Weights of a small GPT-style language model, trained from scratch on English Wikipedia: no biases in attention or MLP.
MLP neurons of a small language model. Each row is named by its layer, matrix (gate and up: input weights) and neuron, and shows model dimensions 80-207. Each number is 128 + 32 x the weight over its row's rms, rounded and kept within 0 to 255. A neuron's up and down rows have the sign that makes its largest values positive.
After each neuron's rows, "fires in" lists the words (lower case) most often at its 100 highest values on Wikipedia text that the model never trained on.

L16.gate162 [117 132  84 123 104 157  96 111 158  93 123 182 106 143  73 172 140 105 105 134 139 142 133 156 112 101 109 189 140 153 121  89 114 172 190 190  96  85  90 114 165 102  98 124 108  95 104 161  80 112 126 157 204 184  85 163 117 146 143 139 170 113 117 141 111 131  89 101 150 105 147 134 140 121 118  88 162 105 163 204 139 140 120  97 164 184  98 116 139 133 168 141  94 106 157 163 119 121 107 110 130 102  73 145 133 185 130 154  85  92 148 147  43 125 142 173 105 159 143 128 115  90 162 129 163 137 110 172]
L16.up162 [165 127  85 172 137  79 123  97 121 114 119 121 147 208 118  33 133 138 138  96 171  72 127 142 143 163 129 109 168 134  89 115  78 163 211  65 147  98 137  97 185 164 122  79 117 160 110 215  85 110 115 133 150 133 127 151  98 161 109 179  90 133 123 135 119 131 124 109 131 134 145 123 123 129 168 133 171 144 137 166 182 130 132 122 159 162 125 112 131 192 120 153  65  68  96 144 101 135 119 103 129  94 151 142 141  83 111 127  60  87 112 146 131 144 165 177 134 131 186 107  48 124 106 106 158 126 116 140]
fires in: "an"

L15.gate753 [163 170 103 159  78 131 129  50 143 124 145 140 101 111  83 138  79  86 160 126  92 124 108 129  94 125  92 162 180 117 161 193 142  88  97  91  93  92 148 105 137 126  79 106 148 112  79 158 173 131 145 149 162 152 153 159 171  99 130 160 148  78 170 107 117 172 115 160  66 170 109 171 187 107 179 118  83 174 120 102 120  59 103 159  56 122  67 113 110 159 140  81 114  98 141 115 173 104 144 200 119 113  81 110 158 126 178 139  79 121 174 114  94 146 143 138 182 104  69  89 158 101  89 126 130 134 132 159]
L15.up753 [124 125 180 118  89  99 168 138  79  77 172 126 140  92 147  94 168 149 111 146 153 122 125 173 138 132  81 158 107 108 171 155  65 137  68 170 105 115 122  71 119  96  90 129 126 165  96 105  74 129 138 125  98 131  96 159 145 145 143 118 123  82 158  91 144 182 113  90 158 177 162 191 105 127  97  95 151 122 157 113 130 118  81 161 134 111 138 103 175 146  93  97 151  95 201 184  73 155 155 125  92 123 146 156  92 135  89 128 142 159 141  98  90  76  95 111 123 178 106 128 113 177 134 102 171  84 134  91]
fires in: "for", "his", "the", "their", "its"

L16.gate226 [119 135  94 189 166  79 118 182 128 128 135 183  80 149 133 159  74 116  68 112 109 190  92 104 111  64 145 121 131 118 150 125 136 111 108 152 109 126 143 117 153 192 134 123 116 118 170 149 100 111  65  80 144 153 144 178  64  90 110 138 178 112 160  93 149 106  92 158 109 155 123  67 114 140 141 147 102 164 151 148 116 134  48 171 122 151 161  84 150 151 139 206 102 106  74  93 159 104 146  94 136  77 107 122 156 150 147 151 135 122 169  97 152 123 118 111 126 184 135 148 155  86 154  87  93  78 131  94]
L16.up226 [128 164  75 102 144 127 149 186  55  80 140 104 114 119 115 103 113  95 106 110 108  93 120 171  89 115 155 196 121 120 129  75 112 116 128 116 141 170  84 133 144 128 122 161 134 104 158 121 108 164 129  85  97  83 195 172  74 144 105 213 103  76 134 102  95 154 130 116 148 128 128  96 150 136 113 154  86 135 125  87 125 112 152 132 132 134 115 104 161  60 131 136 164 117 123  99 104 125 163 137 142  99 142 124 130 180 183  84 114 164  74 115 161 157 147 138 133 137 180 156 146 169 167  95 134 153 115  70]
fires in: "to", "of", "on", "up", "from"

L11.gate957 [150  90  76 150 115 129  96  45 127 122 155 144 177  74  55 139 156 128 127 123 119 142 137 164  58 116  70 155  86 180 185 111 117 117  75 116 104  93 110 103 139 147 157  83 135 152 187  95 127 123 109  69 179 124  82  85 118  90 149 148 194 157 156  91 167  56  78 146 118 170 132 124 114 188 133 196 140 199 176 123 133 130 169 145  89 176 118 129 137 131 130 121 113 101 167 115 137  93 102 138 153 155  78  86 131 158 118 176 153 172 166 135 148 182 131  96 103 155 173 141 107  96 103  97 135 130 129 170]
L11.up957 [111 133 108 143 159 114  83 156 159 182 173 119 138 143 183  62 138 135 174  99 176 107 119 129 138 141 141 163 152 162 172 145  73  79  70 168 114 162 123 127 160 116  79 203 125 161 187 108 144 142 164 191  95 166  88 124  99 105 171  96 120 120 131 144 162 166 140 165 173 149 172 162 178 145 107 145 189 152 116 137 108 164  88 139 122 132 137 129 108 106 151 122  94 162 155 163 126 123 147 133  96  95 148 126 124 117 145  97 111 142  98 145 151 156 130  56  98 129 118 170  93  37 142  82 137 121  84 131]
fires in: "his", "not", "her", "their", "for", "noting"

L10.gate348 [118 175 110 143 122 116 116 103  84 122 198 115  60 124 135  96 107 118 139 127  67 194  93 159 132 121 113 168 128 109 224 124 121 162  93 140  34 190 174 104 183  97 117 110 174 163 148 102  76  90  91 164 154 140  84 163 112 119 151 133 125 193 166 165 136 182 116 128 113 144 127 122 131 106 147 150  81 139 110 112 112 114 107  72 155 106 118  94 103 121  96  93 128 130 113 115 159  64 108 117 140  91 118  58 112  87 128 120 160 162 195 131 108 123 104 135 150 121 129 131 120 160 115 113  98 161 115 139]
L10.up348 [ 89 165 121 156  88 136 166 142  93 160  97  86 107 139 116 136 124 169  93 166  51 124 100 124 156 131 121 128 121 129 240 126 103  94  73 128 114 155  74 107 144 158  94 114 174  98 119 101 104 165 137  92 136 120 158 111 125  71  87  99 133 144 148  95 133 153 114 140 135 162  84 142  90 140 192  86  76 142 134 113  73 133 156 175 159 140 106 136 131 121 104  92  92 121 105 129 158  62 125 137 129 104 151  99  69 110 147  74 184 122 182 118 120 108 142 120 163 112 148 124 105 131 157  97 131 174 155  95]
fires in: "as", "from"

L6.gate777 [ 99 175 187 104 128 147 127 154 128 159 131  78 107 135 111 156  79 146 140 108 117 103 171 114  65 130 134 195 100  69 131 133 150 143 102  79 121 152 109 148 107  54 157  36 101 166 112 140 105 170 134  66  97 104 193 131 142 169  84 132 106 153 174 111  87 113 102 171 149  87 133  59 160  72 106 148 192 103 104 117  99  83  68 183 141 144 152 131 103 157 108  91 100 159  93 148 167 177  91 131  97 169 148 129 140 116 117 106 145 133 192 166  88 131  81 177 139  75 148 156 144 147 151 132 156 103 118 176]
L6.up777 [159 191 136 143  88  99 104 133 145 164 177 138 107 176 150 156 107 177 127  92  91 158 105 122 132 109  21 202 173 120 158  78  95  60  62  87 116  67 108  97 104 130 144 138 178 157 112 136  97 165 153 113 116 225 160 163  88 109 144 123 116 159 160 124 159  87 136 110 255  95  63 181 127  96  95  81 151 116 110 163 104 167 128 152 103 119 204 153 159 116 147 101  77 163 114 147 113  97 118 144 135 106  86  95  99  86 148 130 123 159 160  56 106 168 128 117 146  52  72 141 137  84  99 168 115 166 155 133]
fires in: "debut", "as", "named", "first", "game", "appointed"

L13.gate126 [134 139  77 153  63 146 133 143 135 108 138 114 110  69  40 119 127 223 161 133 154  70 133  88 133 174 167 146 155 123 162 162 112 105 123 162 151 153 106 147 197 149 114 112 184  97 134 106 130 127 107 134 129 140 114 130 155 115 144 127 130  83 164 151 190 155 144 191 224 186  78 157 116 150 131 112 171  91 162  70 142 140 193  93 180 148 122 137 105 165  80 107 108 138  95 157 153 122 121 117 157 128  78 115 141 151 177 223 154 134 123  94  96 138 108 134  30 116 131 114 100  84 113  91 164 149 143 140]
L13.up126 [142  84 124 184 131 103  80  74 159 151 153 149 136  40  99  88 131 199 136 141  84 150 130 103 112  89 144 152 123 117 124 109 139 150 113 143 133 135 132 196  52  80 112  77 177 128 122  65 138 137 124 119 118  89  63 112 161 136 123  87 156 134 100 119 143 112 103 119 151  94 131 163 136  82 180 104  89 137 169 109 113 136 118  93 127 106 124 145 160 107 161 106  87 127 109 111 138 133  89 128 103  87 100 107  78  89 175 231 169 146  75 112 151 149 112 113 140 127 149 107 138 157  97 117 153 158  78  81]
fires in: "there", "for", "of", "at", "during", "in"

L13.gate617 [116 104 126 140 165  66 105 123 170 135 162 178 128 154 128  80 196 158 163 130 136 170 120 162 106 145 165 136  99 134 181 131 121 108 180  94 145 140 115 107 111 127 159 117 148 132 124 125  94 126 133  88 127 143 124 143 123 145 129 116  96  59 169 113 168 117 110 105  96 136  93 143 139 154  81 110 178 152  69 105  51  64  40 131 143 162 140 115 110 147 122 109 134 154  82 165 150 127 169 177 160 135 120 128 179 146 137 177 146  95 134 101  65  60 110 111 128 195  76 155  90  70 176 114 165 192 102 208]
L13.up617 [118 162  88 116  92 109 107 159 159 108 127 152 239  86 140  57 158 148 154 113  91 139 117 126 157  99 106 122 145 103 128 126 136 169 145 134  99 141 127 155 107  92  99 185 142 171 157 129 116  83 197 143 185 101 172 141 156 104 134 115 138  87 157 104 119  99  99  89 164 113  88 123 120 112 129 193 110  70  63 138  94 136 125 105  90  53 170 122 161  67 123 128 182 136 126 122 162 148 124 117 166 146 135 114 125 129 125 149 140 167  87 142 158 112 120 180 106 146 154 137 118 133 160 114  83 104  60 140]
fires in: "for", "of", "in", "the"

L15.gate618 [ 88 111  77 116 131 111 140 157 161 131 158 124 150 137 113 126 110 120  99 119 128 168 135 144 132 137 125 144 123 160 171 106  87 101 147 133 154 104 161  74 191 166 100 127 132 112  94 105 199 109 152 112  84  85  95  77 151  97 166 147 110 153 178 150 171 153 162 142 159 119 137 108 155 137 155 114  98 176 120  91 134 146  92 108 171  89  88 137 109 158  78 105  93 130 128 132  87 140 128 165 167  99 100 127 137 145  98 142 123 144 111 135 106 127 139 118 159 130  98 163 142  99 163  71 135 152 137 117]
L15.up618 [110 111 132 125 111 119 139 111 109 119 152 118  85 125 161 184  98 135  85  75  91 115 143 147 168 135 149 105 114 151 144 148 116 139 103 126 104  55 118  81 162 105  47 104 111 133 140  99 156 142  82 157  99 102 175  91  80  98 102 137  94 113 119 103 120 118 151 116 151 212  96 146 111 166 150 122 176 128 112 133  74 105  68  80 145 100  81 156 101 103 179 128  64 110 122 118 118 119  93 141 117 154 145 118 125  55 108 147 168 115 127  99  41 153 129 143  58 127 125  78 108 118 106  89 131  84 155 109]
fires in: "is", "are", "as"

L15.gate179 [114 168 140 103 108 100 151 159 105 110 129 128 119 221 101 145 116 101 140 147 132 110 122 144 120 155 148  99  89 145 140  88 153 124 152  95 147 100 101  96 167 146 126 104  58 140  96  87 101 116 115 130 106 152  86 104 117 126 112 125 172 142  75 193  78  76 139 114 144 116 185  53 141  97 131 150  99 113 152 124 150  99 105 139 154  79 137 143  65 137 120 104 142  84 108 172 187 107 143  94 175 133 155 101 123 150 107 117 102  90 137 133 142 185 111  78 112 140 162 118  70 130 197 126 145 130  63 138]
L15.up179 [ 81 162 115 123 108 133 140 101 121  70 109  79  96 155 136 120  95  70 155 131 161 149 122 127  64 129 114 153  26 110 128 155  43 141 125  67 154 114 151 153 117 178 132  97 172 162 159 136 118 114 105 166 112 132  51  83  62 215 145 122 117 102 119 118 100 111 139 148  92 110 143 103 127 135 139 106 136  94 208 118  91 169 173 132  70 156 135 140 172 186 119 106 110 132 130 150 116 116 148 101 158 102 118 140 144  92 175 188 124 149 131 105 158 126 121 153 142  83 146 152  98 175 113  92 100 126  78 180]
fires in: "that", "one", "an", "what", "of"

L5.gate442 [117 154 123 105  45 142 117 106 120 135 102 164 105 141 104 106 123 111 131 164 124 146 200 173 147 204 133 163 144 124 135 149 102 154 150 152 111 160  82  62 156 142 208 149 104 133 124 112 135 166 113 171 108 139 134 134  61 140 149  87 140  84 118 159  92 143 158 115 112 144 135 113 140 155 143 157 136 154 157 123  96 155  78 165 159  94 182 104 138 131  95  89 137 110 121 120 156 118 150  86  80 117 103  90  75 134  98  70  36 111 172 142 118 146 133 125 111 107  78 129 104 127  69 116 155 144 160 165]
L5.up442 [126 113 138 136  93  94 135  69 193 103 127  76  57 150  36 144 162 108 110 191  93 129 204 150 202 176 126 113 162 148 164 151  83 112 139 110 166 137 150  96 153 141 117 105 132 146  96 113 120 131 113 177 113 146 166  53  96 118 169  87 106  66 107 161 121 121 120 102 130 173 113  91 103 130 131 154 172 139 144 122 116 115 113 127 172  97 156 128 109 155 119 112  93  87 166 103 124  67 183 186 123 143 162 148 120 157 137 120  95 118 132  81 123 116 115 132 135 135  71 166 151 152  76 169 133 175 142 129]
fires in: "al", "egypt", "as"

L16.gate789 [133 132 137 104  99 106 128 129 134 145 128 168  98 210 120 169 146 115 160 113 170 194 166 126 149  92 113 137 141 137  61  82 127 101  71 141 126 155 111 111 215 127  77 156 142  84 174 189 113 156 135  59 130 154 125 106 122 133 101 177 187 166 178 122 127 142 105 131  85 116 110 129 146 107 121 138 113  85 124 177  56 102 155 112 130 186  68 163 190 207 141 168  97 180 150 155 147 110 127 149 114 170 107 129 152  97 138 145 120 110 118 153 119 133 135 170 116 159 129 148  99 115 116 115 134 138 119 135]
L16.up789 [ 98 145 107 119 146  14 107 136 109 155 101 100 144  82  97 121 171 181  77 122 122 160 100  95  98 124 137 109 169 128  98 104 131 165 132 193 123 135 108 118 136 154 100  91  83 174 184 126  92  50 142 125 161 112  61 142 164 147 113 136 144 127 138  88  92 166 107 176 104 165  96 108 140  60 165 160 100 142 172 168  97 153 104 116 126  98  94 147 101 124 122 192  97  74  66 121  67 131 162 105  75 126 130  82  62 111 118 139 172 120  59 101 114 149 125 145 124 105 130 171 133 136 127 143 162 182 137 140]
fires in: "a", "an", "than", "for"